config.yaml
vocab_size: 8192
positions: "rope"
rope_base: 10000.0
qk_norm: false
init_std_up: 0.021
init_std_down: 0.00495
lr_head: 0.00515
MLP neurons of a small language model. Each row is named by its layer, matrix (down: output weights) and neuron, and shows model dimensions 16-111. Each number is 500 + 40 x the weight over its row's rms, rounded and kept within 0 to 999. Numbers have three digits each. A neuron's up and down rows have the sign that makes its largest values positive.
Before each neuron's rows, "raises" lists the tokens whose logits its output raises most directly, leaving later layers aside.

raises: "N", "U", "B", "G", "M"
L3.down9:517491587546519579580464516547461472448495557508496444438434479514476509529530536496467462559471449496583463469502503575470533512436526511497527487511487501454492524508512521501484492498538483462436466461508452515529612483479499413491490456493493501423499513497503483506537490520544575585

raises: "ever", "our", "or", "ible", "ight"
L6.down1352:447474482482472521503410552495529500551499473546396445502535487543495577490482460560430512453564483498480482508492528502498511438475520457478543465509467541480468458522432515527513483491465542509538502503448456412569473448477507491532467468392540472512472436521520510523504527524435514532

raises: "il", "ov", "iving", "ic", "ill"
L3.down1737:525512513441486508523498500458529506531515645469538478441500468505590525471502471621478504525539526475484428504513519526563567482591458507519494472475553523564509443493483470512473524466472558528496488509488544555536496474508449512566485502525452548445498487478560565446501485516504553624

raises: "d", "r", "nd", "ral", "ret"
L3.down1637:547483489470502475425450450420514499492470411479502529473445519521463544550483450427508518486447516475481486482504522493601523469531546484505559478556550492596546507478568513429553506533489545547474445523474492516470472512499488574526516471420525555459493540513471398524377511493521448491

raises: "ity", "ating", "citation", "ated", "ation"
L6.down1355:560536448504555506492527478495496504512518579485594470434464498521472599484508490502475424553515455558536532512438488501415487543491464484519469512450484489525530415577458494578478550527452467482588492517433491561472502453496532546485500533467553486432569483536537543480458496447468480459

raises: "d", "ll", "b", "ller", "bin"
L6.down302:544463447441549519541534534533458468514509517481448469526540453500453493548410504412553477527481484556552505480452414502466530531545476473493529500538491468432509466577527501507504517524526505471568446537523451503544478449554561461473434494541544502561488526417494558490473553478448448477

raises: " age", " late", " early", " mid", " "
L6.down1509:479479504481561561444503419498515537543453491517470545511444525517556388463486572464468493529544489479437496501562527465496497474518530490552488465576525474546527440490490506505452522459470475472536563504492452512471435516530460474344513524521480474531512445514458471456478487443499457536

raises: " they", "]", " that", " it", " she"
L6.down426:535457446545464444491536520448444525593540493522547567543518529541525485531517609478479471542469511513496477563506457519529521488473442539505513534518438514516416480442443498449491543588452511532553561448539508478540511528464444487527540531488536544553510568447535475472513478521453649451